python train.py --num_hidden_layers=12 --hidden_size=384 --num_attention_heads=6 --num_key_value_heads=6 --head_dim=64 --intermediate_size=1920 --vocab_size=2306 --hidden_act="relu" --norm="layernorm" --norm_place="pre" --norm_eps=1e-06 --positions="learned" --qk_norm=false --attn_scale=0.125 --bias="all" --tie_word_embeddings=true --parallel_block=false --extras=["capped logits"] --init="normal" --init_std_qkv=0.0275 --init_std_o=0.00561 --init_std_up=0.0275 --init_std_down=0.00561 --init_mimetic=0.5 --optimizer="muon_variant" --learning_rate=0.00977 --lr_mult_down=0.7 --beta1=0.93 --lr_head=0.00722 --max_grad_norm=2.0 --warmup_steps=200 --schedule="wsd" --decay_fraction=0.698 --decay_shape="linear" --final_lr_fraction=0.0 --batch_tokens=65536 --max_seq_len=512 --doc_mask=true --train_tokens=470300000 --max_steps=7177 --dataset="wikipedia_en"
MLP neurons of a small language model. Each row is named by its layer, matrix (up: input weights) and neuron, and shows model dimensions 192-319. Each number is 128 + 24 x the weight over its row's rms, rounded and kept within 0 to 255.
Before each neuron's rows, "fires on" lists the tokens most often at its 100 highest values on Wikipedia text that the model never trained on.

fires on: " ch", " Ch", "y", "u"
L5.up680 [133  85 162 127 112 129  97  96 127 151 171 147 115  86 131 165 133 130 127 124 167  94 151 119 188 181 108 167 149  77 158 110 135 119 137 138  78 126 153 141 112 169 141 103 108 140 115 114 147 108 118 124  89  67  91 122 121 125 122 143 128 124 154 134 139 105  97  95 137 154 145 173  90 114 129  83  87 155 100 135 134 131  87 158 122 157 150 171 107 152 127 149 127 106 122 117 158 164 113 120 107 110 171 141 192 114 124 143 126 120 174 114 117  59 123 145 157 144 127 132  95 155 132 119 111 110 138 155]

fires on: ")", " |", "s)"
L3.up1543 [144 132 142 146 114 168 110 135 137 145 153 117 139  88 155 153 141 107 104 110 117 143  80 120 143 121 141 130 114 121 134 157 150 139 109 127 107 110 116 161 159 166 137 136 118 146  90 109 101 153 158  77 128  93 126  76 149 111  91 156 141 123 132 126 119 115 129 131 149 112 133 152 137 106 139 106 115 171 100 152 124 114 144 139  87 136 132  99 151 151 121 142  55 119 131 126 102  86  89 134 125 130 138 125 145 130 138 147  69 108 113 149 140 101 105 131 152 107 159 117 118 126 103 154 121 108 109 116]

fires on: " |", ";", ":"
L3.up720 [ 90 113 113 125 115 152 107 164 112 161 117 198 156  96 133 129 159 105 148 145 106  93 121 136 120 140 127 185 122 116 111 118 123  76  88  96  97 118 124 144 148 138 159 135 150 175 144 115 117 160 124 123 148 130 122 109 148  95  90 130  95 115 137 181 163 122 116 141 128 102 106 121 131 101 122  65 150 130 134 131 125 106 122 125 101 160 112 145 115 134 139 124  98 118 160 130 108  71 126 150 129 153 119 123 160 154 120 166 110 133 127 117 129  60 111 133 106 113  89 171 130 124 122 103 132 102 154 129]

fires on: " |", "\n", "at", "as", "N"
L3.up652 [162 145 126 138 102 160 117 131 129 162 130 127 115 133 146 162 133 116  86  94  88 109 115 130 138  94 137 123 126 148 136 182 157 171  92 139  73 155 147 104 146 179 125 154 164 138 116  57 149 170 178 127 120 138 154 104 148 143 122 159 109 101 176 115 138 149 150 123 134  76 163 148 119 111 111 110 146 157 135 142 130 164 105 155 117 112 137 108 142 170 128 134 125 121 198 154 118 106 106  92  88  97 117 145 119 126 118 131 121 100 136  87 134 164 131 104 147 156 107 151 101 127  99 154 118 130 113 116]

fires on: "as", "ar", "ad", "n", " election", "te"
L3.up1128 [132 180 139 177 144 148 146 140 117 149  81 139 133 131 144 109 105 135 118 148 108 136 124 153 122 143 148 147 124 121 140 128 128 168 105 106  98 187 138 103 138 128 137 110 120 177 118 108 149 141 135 161 156 159 134 103 156 122 123 119 148 108 110 194 163 102 178  99 143 128 114 109 105 155 160 131 156 119 115 132 161  94 139 130 132 110 115 125 130 130 136  82 120 114 118 125 122 135 134 135 110 131 155  83 133 102 158 138 133 120  79 128 126 116  83 127 110 145 144  82 100 129 111 141 126 169 139 143]

fires on: " B", "b", "ition", "ap", "s", "ing"
L5.up105 [115 174 116 110 141 145 107 139 107 102 104 143 103 103 105 130 179 120 146 137 135 137 134 147 135 178 122 145 107 120 145 128 135 113 122 100  99 123 124 102 143 154 146 158 112 129 150 134 148 103 126 159 157  96 150 110  80  83  82 131 142 112 107 134 147 124 107 103 113 110 146 139 149 149 146 139 156 171 102 116 119 156 116 116 161 127 155 122 142 124 134 142 154 138  90  96 118 117 115 133 118 127 118 156 156 110 139 108 114 115 100 159 149 124 142 153 164 139 151 101 120 127 148 147 134 106 161 120]

fires on: " H"
L8.up475 [ 88 156  84 140 143 141 104 125 134 144 121 123 175 203 131  96 122 119 127 113 163 138  97 169 135 105 108 119 111 143 143 174 105 125 149 144  85 147 135 131 140 126 132 149 133 100 107 161 123 129 130 114 144 174 133  89 108 112 121 142 133 137 117 112 141 115 167 120 149 136 131 110 135 137 139 115 137 109 110 150 122 123 141 126 127 119 141 109 127 138 131 117 108 162 127 139 165 120 124 115  74 102 138 119 112 110 158  92 147 156  80 100 107 152 164 139 144 115  70 126  96 135  96 128 169 147 123 146]

fires on: " h", "ation", " w", "ed", "k"
L8.up1780 [143 136 134 123 121 105 141 123 169  80 137  84  97 164 149 103 149 128 163  97 181 114 115 123 125 116 139 153 108 121  88 139 146 157 131 117  68 143 121  89 113 137 152 132 113 103 142 157 106 137 147 148 118 127 143  98 133 141 127  71  80 114 130 111 145 120 128 162 116 119 139 137 134 165 106 112 123 128 147  80 113 143 138 178  98 148 141 158 105 164 125 112 101 100 109 129 126 160 116 138 152 119  91 115 109 108 136 116 143  52 106 124 154 176 124 157 116 127 101 115 140 147 152 156 132 125 174 110]

fires on: "a", "á", "out", "qu", " just", " after"
L3.up718 [108 132 132 143 115 120 127 138 124 126  79  96 195 141 103 138 167 110 100 167 152 127 148  70 122 152 128 151  96 113 166 169 138 122 119 118 142 135 158 169 165 128 112 126 115 115 114 123 134 118 211 144 183 122 124 162 108 150 147 139 121 138 131 145 157  87 147 117 122 113 147 150  87 135 161 118 145 104  87  90 152 122 157 168 113 146 127 133 104 141 105 157 114 158 130 147  84 106 146 125 151 108 130  90 153 163 119  98 114 134 106 155 149 100 151 115 139 140 138 138 111 156 113  90 121 107 142 130]

fires on: "s", "b", "d", "ad", "en", "w"
L5.up1425 [113 135 113 117 154 134  86  96 103 118  95 132 126 131 126 143 183 116 103 123 153 153 114  81 148 158 164 136 132  90 115 125 126 106 107 106 139 138 135 114 123 150 140 144 130 159 104 119 111 107 129 160 176 162  98 105  75 109 129 152 122 128 126 135 193 131 114 116 145 118 110 134 139 124 197  99 187 152 114 122 172 155 131 105 156 139 128 149  95 125 121  93  80  94 150  99 143 117 145 153 142  83 100 139 117 100 135 167 163  98 128 139 116 126 141 168 117 153 118 124 121 137 117 118 160 169 122 120]

fires on: "n", "ar", "en", "l", "b", "un"
L5.up219 [136 126 127 119 144 149 129 155 103 191 139 131 149 134 125 110 126 113  98 129 127 100 116 133 117 106 126 134 127 153 162 102  83 118 125 132 144 158 167 170 139 133 118 160 141 153 114 150 131  97 140 113 133 144 179 119 118 156 135 126 145 158 155 151 134  91 162  87 176 133 136 124 156 115 121 111 138 102 104 110 149 143 167 142 153 121 133 125 106  85 118 121 109 119 149 118 113 134 127 129  96  90 158  66 111 145 133 158 142 124 100 157  89 144 133 114 117 120 158 144 132 171 183 140 111 123 149 156]

fires on: "b", "3", "9"
L3.up261 [ 97 112 165 101 117 105 130 124 132 104 124 136 164 145 173 135 151 132 155 160  83 146 134 140 131 111 122 105 147 149 146  86 122  85 118 117 139  84  61 113 106 118 154 139  87 132 125 135  99 116 121 144 141 152 108 142  91 136 120 119 102  92 104 116 142 147 152 112  93 116 129 110 130 140 101 100 125 137 119 120 125 152 167 172 148 146 157 127 149 143 135 116 164 181 128 128 137 122 113 136 147 131 168 156 130  88 108 160 148 120 147 146 114 170 166 118 124 127 143 100 118 149 122 153 127 129 136 111]

fires on: "[", "l", "pt", "ut", "ell", " repl"
L5.up570 [132 149 140 133  86 113 125 161 118 148 114 162 109  72 115 123 160 142 156 137 169 162 128  83 123 131 155 123  77 135 132 153 133 172 165 178 147 127 127 128 140 173 178 127 129 131 108 164 121 132 122 170 126 156 160  89 109 135 148 161 111 163 163  93 158 149 102 133 148 135 127 180 121 125 139 112  84  99 120 112  99 145 144 143 139 142 135 131 115 140 112 121 131  97 135 143 119 115 120 115  82 154 121 103 119 120 140 117 143 115 144  91 110  79 142 146 133 117  69 143 102 111 159 137 124 129 156 125]

fires on: "\n", ".", "e,", "=="
L3.up259 [ 83 142 126 111 105 121  89 125  89 121 111 146 139 106 134 126 138 133  99 157 156  66 147 149 154 107 172  80 108 142 129  80 110 140 148 143 128 151 193 119 171 115 142 162 122 184 108 106 160 122 100 126 114 151 152 138  92 124 142 143 147 110 114 162 120 104  98 105  91 161 181 151 128  90 118 119 115 139 123 114 187  84 135 124 149 137 144 130 122 134 155 106 113 103 143 145 137  81  89 121 157 113 153  79 129 168 123 100 124 140 113 102 171 148 152 122 155  89 156 137 157 146 121 119 167 125 140 101]

fires on: "et", "or", "in", "ly", "at"
L5.up24 [160  88 148 140 145 120 154 111  77 113 186 185 148 103 153 154 120 129 119 126 122 129 135 106 143 112  67 130 125 143 152 100 128 119 127 121 111 150  92  93 128 117 141 138 170 111 126 166 134  99 133  80 173 113 122 187 124 155 129 117 127 115 131 138 119 124 122 134  72 128 170  97 120 118 129 159 144 155 121 127 104 147  94 127 129 154 129 150 157 113 172  78  96 113 150 133 108  87 107 108 129  48 132 116 133 118 112 118 111 156 118 150  84 129 149 124 151 125 153 102 116 113  89  97 112 122 133  69]

fires on: " and", " its", " the", " W", "'s", " w"
L8.up1402 [129 144  97 133 108 145 145 127 109  81 136 133 102 124 134 142 129 114 151 132 132 115 134 112 144 126 169 114 103 136 146 136  69 137 105 139  82 154 107 107 100 139 109 124 154 141 152 140 143  93 118 130 129 155  89 120  83 109 159 151 163 159  95 119 129 130 134 115 156 119 135 120 129 107 111 150 103 141 137 113 126 151 141 150 130 150  99 133 154 106 137 165 183 104 115 141 196 146 122 141 153 137 130 119 127 136 123 154  83 100 147 124 103 164 197 138 111 108 120  89 154 130 117 136 140 109 162 133]

fires on: " |", "\n", "ign"
L3.up935 [135 138 121 142 142 163 102 132 154 145 125 131 166 131 145 171 146  86 149 140 133 157  79 142  77 148 131 146  99 142 148 124 111 112 108 115  78 102 172 130 123 178 176 131 175 144 148  97 140  77 189  88 147 120 125  92 126 124 116 118 118 112 125 134  93 136 155 112 136 143 132 148 123 142 137  98 127 125 128 139 129 117  97 103 111 112 119 147 109 111 113 113 112 134 143 108  96 104 142 129  97 141 153 117 149 131  88 160 141 112 150  88 149 130 118 107 118  93 186 148 143 131 127 131 101 109 136 152]

fires on: "ly", "at", "ier", "or", "ant", "ic"
L3.up6 [133 113 129 107 122 156 131 134  85  97 147 108 167 155  94 158 188 161 128 111 138 126 109  91 129 165 109 116 127 133 126 114 112 116  67 153 169 143 119 152 111 122 123 124 137 122 127 132 144 148 122 118 125  97  92 152 134 141 139 138 144 158 120 145 159 151 128  73  75 120 135 157 105 168 108 150 119 125 116 138  79 144 100 131 141 127 128 165 147 131 113 134 145 110 131 154 128  84  92 116 126 116 154 149  83 176  98  81 170 132 146 167 131 126 171 164 125 124 143 119  80 135  84 102 122 124  99 100]

fires on: "n", "qu", "p", "t", "f"
L3.up1187 [116 109 165  91 116 163 101 161 112 167 148 158 122 140 147 143 146 109 125 139 117  74 145 167 159 166 118 141 122 129  75 119 130 161 169 110 144 115 125 162  90 205 111 153 142 129 171 145 160  88 155 105 131  93 162  93 137 123 131 124 139 140 120 145 134 159 140 165 149  98 125 120 121 100 109 115 131 111 148 110 128 132 155 148 135 103 124 132 125 146 126 189 137 142 117 133 126 129 110 123 132 108 128 160 127 162 120 165 136 125  90 123  73 103 122 137 117 139 122 163  84 154 123 131 166 145  93 130]

fires on: "r", "l", " P", " p", " Pl", " title"
L8.up1838 [120 123 113 105  88 153 128 127 118 101 127 159 152 122 156 156 148 113 137 116 130 112 144 114 119  92 141 154 103 122 118 102 112 112 126 119 132 145 131 179 150 157 124  97 160 109 108  66 131 155 127 145 118 147 137 102 152 122 163 132 114 100 105 136 123  97 147 152 140 134 161 132  96 104 125  81 166 152  97 110  98 154 177 134 162 160 134 151 141 131 118 133 143  91 156 159  92 158 105 116 126 100 107 148 110 102 106 144 119  92  93 140 108 132 143 132 130 146 145  98  95 112  86 125 156 105 156 138]

fires on: "il", "s", "ood", " |", "od", "l"
L5.up1762 [161  92 137  97 115  98 111 139 132 121 144  97 144 118 123  97 161 148 113 185 141 105 114 151 131 179 120 120 130 103 171  96 144 151 141 148 132 106 114 142 122 148 121 146 102 136 111  66 139 128 117 131 126 152  73 121 130 122 131 111 112 148  95 168 119 106 157 151 145 116 111 139 113 136 137 102 143 103 143  85  96 106 140 164 153 146 138 215 142 130 153 145 125 145 137 134 127  82 154  90 140 113 121 147 142 127 116 110 160 114 117 132 138  78 125 151 138 166  91 142 155 102 141 144 114 151 141 101]

fires on: " |", "ly", " been", " were", " both", " being"
L5.up1616 [170 201 130 119 137 122 143 147 117 126 110 159 110 118 144 146 142 153 152 144 149 151 155 148 119 139 141 163 111 132 133 165 104 146 134  90 119 104 100 156 116 160 113 119 126 158 145 133 128 137 135 147 195 134 117 135 112  60 151 110 119 157 201 132 130  99 105 120 113 107 126 153  76 160 109 171 150 150 143 115 124 109  80  80 163 117  74 181 174 133 107 164 131 124 128  90 128 108  95 124 131 116 160 117 141 138 101 174 142 134 124 104  95  82 130 119 131 113 108 112 155  90 146 115 127 127 123 146]

fires on: " the", " of", " l", " h", ","
L8.up1489 [193 143 144 138 123  82 144 119 132 134 152 142 140 173 157 147 111 131 102 126 173 145 126 139 117 135  84 128 157 152 137 176 149 118 119 108 116 147 169  85 137 183 132 108 147 152 150 122 122 129 174 125  92 104 126 132 104 157 117 113 105 115 188 112 111 129  97 107 154 165 145 134 175 151 170 123 126 120 129  97 156  64 158 119 145  88 134 160 124 101 112 124 136 127 124 146 153 164 125 109 142 137 115 168 175 126 110 154 130  96 133 119 129 104 125 158  95 116  98 133 123  95 115 134 127 102 166 177]

fires on: " the", "ical", " g", "y", " as"
L5.up1461 [179 129 113 105 141 119 110 148 155 124 159 125 113  81 140 102 130 147 156 136 107  94 135 115 154 112 106 112 133  74 117 135 120 154 142 138  91 109 113 116 149 112 124 157 158 138 111 143 144 131 111 104 115 103 137 154 119 115  99 124 181  63 122 102  73 142 145 166 151 136  88  85  84 120 159 110 168 148 106 144 183 124 147 135  96  87 132 101 167 134 107 128  90 143 119 123  94 129 121  95 141 133  80 117 133 138 125 158 117 133 146 104 135 119 121 134 126 118  98 135 124 146 140 149 134 136 140 110]

fires on: " j", " bl", " fl", " a", " expl"
L3.up739 [116 136 144 129 139 120 104 141 147 139 140 159 145 133 147 126 119 130 114 144  96 120 146 123  93 139 121 184 104 126 125 116 172 136  92 114  91 104 121 126 153 179 180 120 138 135 127 107  98 153 112 142 108 118 173 136 122 141 151  68 137 127 150 102  92 138 131 132  71 119 128 150 148 124 113 114  78  72 121 113 122 121 145 101 129  84 152 136 117 138 108 128 121 139 117  99 147  97 123 125 166 134 154 116 112 150 113 134 111 154 108  72 115 112  95 128 109 155 164 111 141 112 155 126 214 148 156 102]

fires on: " P", "P", " p", " (P"
L8.up598 [132 138 157 122  85 120 120 109 122 113  91 103 139 122 148 147 120 118 146 127 103 115 177  94 122  94 125 168 110 149 124 123 143 120 122 101 137 172  99 119 149 153 168  82 135 110  96 126 121 155 120 123 129 138 158 122  85 162 143 112 129 124 107 169 189  83 136 135 130 123 155 134 116 159 123 138 123 178 169 112 106 150 134 152 115 123 132 115 140 159  65 133 127 113 147 135 163  99 106 139 132 127 160 136 117 155 126 146 124 106 135 129  94 133 107 150 125 123 161 166  88 148 120  75 120 125  95 152]

fires on: " H", " F", " K", " P", " G", " L"
L8.up1635 [139 131 145 105 134 129 128 115 131 171 129 123 114 156 126 144 122  70 104 129 133 175 111 121 121 119 118 134 107 109 114 123 136  64 164 106 117 165 135 116 132 123 127 138 169 131 191 167 131 136 129 118 164 128 149 126 141 110 100 161  94 160 125 126 109 133 103  98 138  96 138 141 148 140 103 109 137 135 122 130 158 113 157 108 108 116 138 123 141 145 113 109 117 176 129 145 120  63 133 101 127 165 141 134 129  96 110 149 168 130  39 102 121  95 133 133 138  99  86 151 145 135  65 105 111 151 180  89]

fires on: " st", " St", "ra", "l", "ers", " p"
L3.up1232 [117 106  85  98 156 105 113 178 105 139 146  95 123 140 137 177 144 135 178 139 102 112 112 141 161 170  95  84 119 130 135 144 132 153 134 166 132 132 162 145 130  76 109 113 109  97 132 120 168 136 138 137 141 102 128  98 170 106 129 102 122  77 160 163 128  84 137 160 105 101 119 121  95 123 142 142 120 143 121 132 103 124 120  91 145 121 139 134 137 124 121 100  93 177 108 143 134 125  88 140 147 123 105 134 146 137 136 133  85 124 130 126 138 115 124 107 130 162 172  92 132 107  85 177 136 112 162 151]

fires on: " st", " le", "adu", " 201", " h", " the"
L5.up224 [115 127 116 122 107  68 112  99 167 106 133 115 160 132 117 107 130 119 167 151 150 120  80 167 119 155 144 137 148 147  99 134 156 176 153 128 125  86 134  98 183 120 136 129 118 197 170 107 141 157 102  88 106 130 144 161 143 139 155 124 123 132 148 136 112 155 127 150 132 113  99 102 149 140 126 101 135 124 147 121 126  93  98 137 130  99 154 149 120 143  98 117 119 122 115 113 118  85 129 147 113 160  92 162 124 150 101 126 119 109 145 123 111 157 146 181 107 114  80 141 116 141  90  98 109 115 172 165]

fires on: "l", "e", "che", "i", "er", "es"
L5.up344 [140 157 133 110  97 115  87 145 159 125 159 123 136 103 137 168 155 136 105 110 116 130 137 124 121 121 170 125 120 123 155 134 154 113 126 143 134 161 120 143 129 141 145 143 156 145  93 139 131 162 114 170 136 127 133  85  78 147 150 114 176 129 112 135 106 122 128 116 136 104 125 119 161 114 144 130 104 105 121 136 111  81 112 118 192  69  95 179 143 161  82 145 117 125 117 171 112 140 107 166 135 104 139 168 105 125 103 139 114 145 150 168 124 140 128 166 151  98 137 133 111 105 136 111 151 143 187 118]

fires on: " |"
L5.up37 [115 135 124 123 112 144 149 111 114 107  72 128 148 134 130 109 141 145 110 118 172 160 121 126 130 164 132 143 162 103 114 133 102 132 143 126 126 142 136 150 111 107  95  95 166 104 130 111 132 132 129 115 162 114 122 138 147  91 117 103  65 103 182 136 163 106  86  99 141 116 159 152 130 146 123 154 117  84 128 110 116 113 100  83 149  93 142 109 128 101  77 125 159 129 110 108 140 152  81  98 116 156 157 116 124 121 149 129 125 132 169 107 138 121 106  97 124 170 113 118 128 124 101  98 163 113 133 154]

fires on: " l", " Ch", " arch", " C", " ch", " c"
L8.up488 [154 122 119 150 155 163 165 139 181 127 112 118 179  85 133 199 130  97 161 126 131  93 132 108 198 113 150 117 150 141 105 143 111  79 149 114 137 133 140  87 137 148 144  86 157 118 115 101 104 109 132 148 110 138 144 116 109 128 141 119 124  95 133 153 164 129 128 114 150 128 130 167 141 138 154  99 100 126 121 137 133 101 110 101  91 168 120 149  84 103 121 126 113 104 140 115 165 155 115 135 103  99 160 181 133 121 134 126 150 153 146 131 132 127 160 133 119 171 122 137 108 124  77 119  73 133 128 121]

fires on: "7", "8", "9", "et", "6", "3"
L5.up487 [104 122 136 142 117 100  99 134 140 112 111 121 124 111  92  89 138 148 157 159 120 150 141 149 143  81 115 164 101 130 127  78 152 118 108 132 119 102  80 111 123 147 146 129 118 116 181 136 134 159 139 104 135 132 107 145 122 100 142 160  77 138 124 123 114  83 164  75  97 173 107 143 121 162 117 140  91 101 146  68 113 144 105 138 161 149 139 132 150 127 169 127 106 142  98 122 169 123 118  96 112 145 172 100  99 140 102 112 146  84 133 118 112 154 147 131 109 116 161 132  77 205 123 144 122 123 144 166]

fires on: " R", " r", " ac", " Z", "c"
L8.up675 [143 107  78 115 135 121 113 121 124 113 138  64 154 156 141 106 163 109 135 133 104  94 147 135 136 121 130 133 153 137 148 117 115 143 113  79 132 133 103  99  75 146 114 103 110 128  80 155 157 109 110 156 111 110 167 138  96 113 133 168 110 126 125 127 172 132 118 106 148 142 122 162 150 107  64 128 148 126 159 130 137 121 133 110 105 107 154 115 171 133 104 129 140 130 145 127 128 113 140 118 115 123 136  98 132 129 117 131  83 118  79 162 105 146 143 105 156 100 119 125 139 126 123 124 146  99 180 107]

fires on: "ar", "ust", " was", "or", "inc"
L3.up1820 [129 100  97 115  79 124 131 156 118  67 123 104 167 111 133 147 123 128 132 118  95 124 123 130  96 142 161 112 139 113 144 174 108 111 129 124 148  78 130 151 102 160 106 122 124 150 129  93 117 122 146 132 127 142  87 159 181 113 170  95 147  93 133 114 144 115 133 137 142 110 111 125 110 137 132 118 128 116  95 134 100 154  86 144 121 195  94  93 105 176 132 123 141 147 105 132 143 147 113  92 156 114 122 139 103 148 133 130 135 154 168 180 120 154  82 152 133 153 152 103 139 180 139 120 136 140 142 141]

fires on: " 0", "0", " P", " p", "L", "ul"
L8.up1050 [138 157 128 151  99 143 113 175 109 111  68 137 127 113 118 106 141  96 121 114 156 156 138  93 151 139 119 143 156 139 121 102 138 103 133 138 128 137 108 147 135 166 136 133 123 119  96  76 152 138  63 129 134 156 129  96 134 175 163 172 130 129  77 139 150 125 130 120 144 140 129 131 109 140 149  90 145 116 138 144 124 113 153 115 165 122 107 127 156  65 122 121 112 130 141 107 137 139 122 101 105 121 140 129 145 146 156 166 135 148 120 145 155 140 149 105 129 126 125  79 127 121 137 115 133 113 155 120]

fires on: " g", "g", " G", "ack", "n"
L3.up19 [105 140 160 149 117 175 131 129 116 163  95 153 130 148  85  98 184 126 141 120  94 130 108 115 134 120 113 115 111 155 150 113 125 129 138 111 176 163 134 116 195 157 152 137  91 128 157 123 103 121 125 147 164 148 129 144 162 146  96 161 139 164 138  95 115 131 118 102 117 152 121 134 123 134 124 119 143 127 132 123 162 146  93 136 139 113 149 156 123 128 164 118 133 133  71 134 127 101 126 132 186 127 130 131 151 149 124 149 131  93  96 125  65 147 125 120 160 140 101 106 106 163 116 137 140 142 143 121]

fires on: " |"
L3.up1622 [119 143  72 121  87 142 130  85 117  79  96 111 120 106 151 128 121 157 133 153 176 169  87 114 142 154 125 146 117 121 135 161 126 149 125 143 109 121  98  94 158  98 112 108 145 145 138 108  70 130 158 149 156 147 152 132 143 126 102 137 115 143 157 170 126 130  83 122 109  92  79 128  98 161 100 161 145 129 128 130 131 111 107 110 153 128 105 132 111  91 130 153 166 168 161 152 155 143 108 117 151 157 143 117 127 121 121 136 157 162 164 118 106 151 142  91 157 137 126 120 162  78 145 142 127 107 136 169]

fires on: "in", "ater", ".", "r.", "ike", "er"
L3.up1074 [157 101 124 103 134 181 144 107 102 157 128 133 115 124 123 113 148 121  90 136 124 118 137 123  93 164 112 157 100 105 150 165 117 131 127 142  96 118 140  98  78 108 150 124 116 142 155 117 192 110 172 181 192  95 163 138 138 104 134 123 129 108 127  90  86 104  84 143 133 161  92 137 132 133 147 153 140 162 113 142 137 123 120 200 105 175  82 150 135 128  99 138 155 150 132 160 121 115 126 111  93 130 119 109 132 142 146 144 118 153 113 116 138 116 112  97 147  82 134 107 133 154 100 164  95 118  96  90]

fires on: "est", "b", "n", "v", "f", "ib"
L3.up1794 [112  98  98 107  92 137 122 118 109 153 136 121 141 131 165 113 141  69 129 134 100 121 159 159 142 117 139 127 130 115 118 131 108 178 143 148  89 139 118 198 114 165 136 165 151 149 103 171 204 111 177 121 158 136 158 125  90 101 131 108  72 143 136 113 123 124 154 128 162 161  48 123 113  81 102 123 134 112  97 139 143 152 127 100 104 107 148  92 130  99 125 129 106 108 151 143 144 107 114  93 129 127 122 132  84 116  69 158 153 148 140 143 126  94 111 113  94 153 168  96 126 161 149 160 110 131 122 105]

fires on: " |", " ", ".", "ing", "b"
L5.up1534 [126  96 135 167 128 149 141  97 100 156 114 136 126 122 178 146  86 132 120 143 131 147 146 106 118  93 103 106 110 165 168 134 139 134 116 102 121 145 121 100 131 128 115 138 106 135 130 155 149 150 144 129 129 130 148  88 156 160 118 105 146 110 164  99 148 106 132 118 145 135 130  94 142 148 108 131 135 133 119 118 142 113 146 121 170 111 139 142 144  79 143 159  98 123 127  85 122  74  91 156 170 123 152 118 153 160 145 177 103 145 128 164 143  55 164 151 116 110 138 114 120  80 108 132  81 123 137 138]

fires on: "est", "it", "%", "ite"
L3.up12 [116 123 140 143 163 149 108 100 138 155 118 116 146 107 122 176 113 137 110 125 110  98 173 119 147 140 145 150 132  92  88 149 177 127 194 109 181 110  91 116 120 182 139 128 105 138 109 127 121 128 137 147 134 126 108 196 149 152 139 104 150  89 115  92 126 133 104 128 122 138 133 149 126 112 137 152 170 122 139 108 127 129 164  90 146 159 100 141 134  91 115 118 128 151 132 111 119 129 124 138 179 151 133 105 143 144  91 119 123 147 124 116 145 104  84 126 140 146 149 128 139 144 172 117  83 156 132 154]

fires on: " ent", " ex", " f", " inter", " Ex", " sh"
L8.up392 [113 108 145 110 130 132 157 122 105 177 105 126 176 115 143  73 120 126 115 129 118 150 132 102 177 112 106 124 140  81 138 194 117 137 180 151 156 126 143 137 127 122 135 116 108 151 107 145 112 140  81 144 163 110 159 137 108 155 147 138 117 124 106 112 138 144 132 143 160 136 106 133 129 113 129 129  97 112 101 132 104 151 135 135 166  93 138 167 133  99 124  79 108 145 146 166 137 126 121 127 120 137 145 172 105 134 130 133 120 142 108  87 128 115 146 194 152 129 129 155 136 129 129 132 124 164 140 145]

fires on: "e", "es", "re", "il"
L5.up1647 [151 114 146 139  91 114 119 172 143  94 156 136 115 129 118 102 185 144 152 155 113 156 133 129 118 116 118 118 117 123 151 169 132 105 111 120 139  87 128  96 157 113 102 151 115 144  87 162 112 133 126  94 129 167 149  95 115 123 127 126 134 137 137 142 122 170 143 135 124 125 152  82 142  89 153 160 134  93 131 120 120 138 135 180 151 131  78 142 147 143 123 130  97 112 123 135 143 104  91 104 132 137 167 128 125 131 124 111 104 142 168 139 134 105 146 160 101 128 141 108 110 106 116 143  91 137 143 129]

fires on: "f", "ons", "ar", "m", "our", "or"
L3.up1299 [122  97 140 104 150 108 144 137 113 130 142 143 151  68 111 175 180 170 129 133 115 137 113 134 100 112 127  80 172 107 111 134 113 127 142 143 162  90 109 138 133 128 106 117 150 143 127 170 111  95 160 107 175 163 119 134 122 102 118 101 125 148 129 159 110 118 167 135 134 116 136 160 104 125 134 113 112 115 118 189  85 138  95 151  95 151  98 121 157 156 141 121  93 141 139 109 110 103 141 135 177 155 148 139 100 103  97 127  97 111 114 165  98 124 143 118 129 176 114 129 116 140  87 143 124 146 120 153]

fires on: "g", "c", "it", "h", "n", "id"
L5.up900 [106 116 100 118 139 156 143 148 105 194 135 116 130 180 105 110 160 169 175 154 132 145 156 111 128 106 118 149 106 116 138  71  81 116 174  87 161 100 132 102 102 161 137 123 124 115 134 104 121 133 132 116 143 120 144 144 169 115 136  89 166 125 161 136 131 160 131 121  79 151 141 110 150 154 114  84 123 110 125 129 136 127 120 120  97 124 125 135 143 125 113 150 106 105 114 104 121 112 100  97 142 116 113 132 146 159 127 127 142 168  84 129 115 130 140 147 117 143 143 102  95 174 117  92 119 165 152  99]

fires on: "ig", "g", "j", "ight", "ation"
L3.up346 [135 111 133 136  94  92  87 150 110 117 123  74 139  63 107 146 107 136 155  74 101 128 130 102 145 148 126 139 154  88 134 121 169 131  86 119 107 143 122 116  96 170 115 148 130 138 170 168 126 159 133  94 186  78 110 111 159 119 148  82 124 132 184 128 119 163 144 126 135 108 163 138 126 147 109 149 130 142 139 158  82 124 152 127 165 112 139 142  81 111 113 138 114 139 128 134 144 130 142 129 143 138 101 143 161 114 129 125 157 146 122 156  79  89 156 129 127 131 120 103 120 146 135 145 113 140 122 140]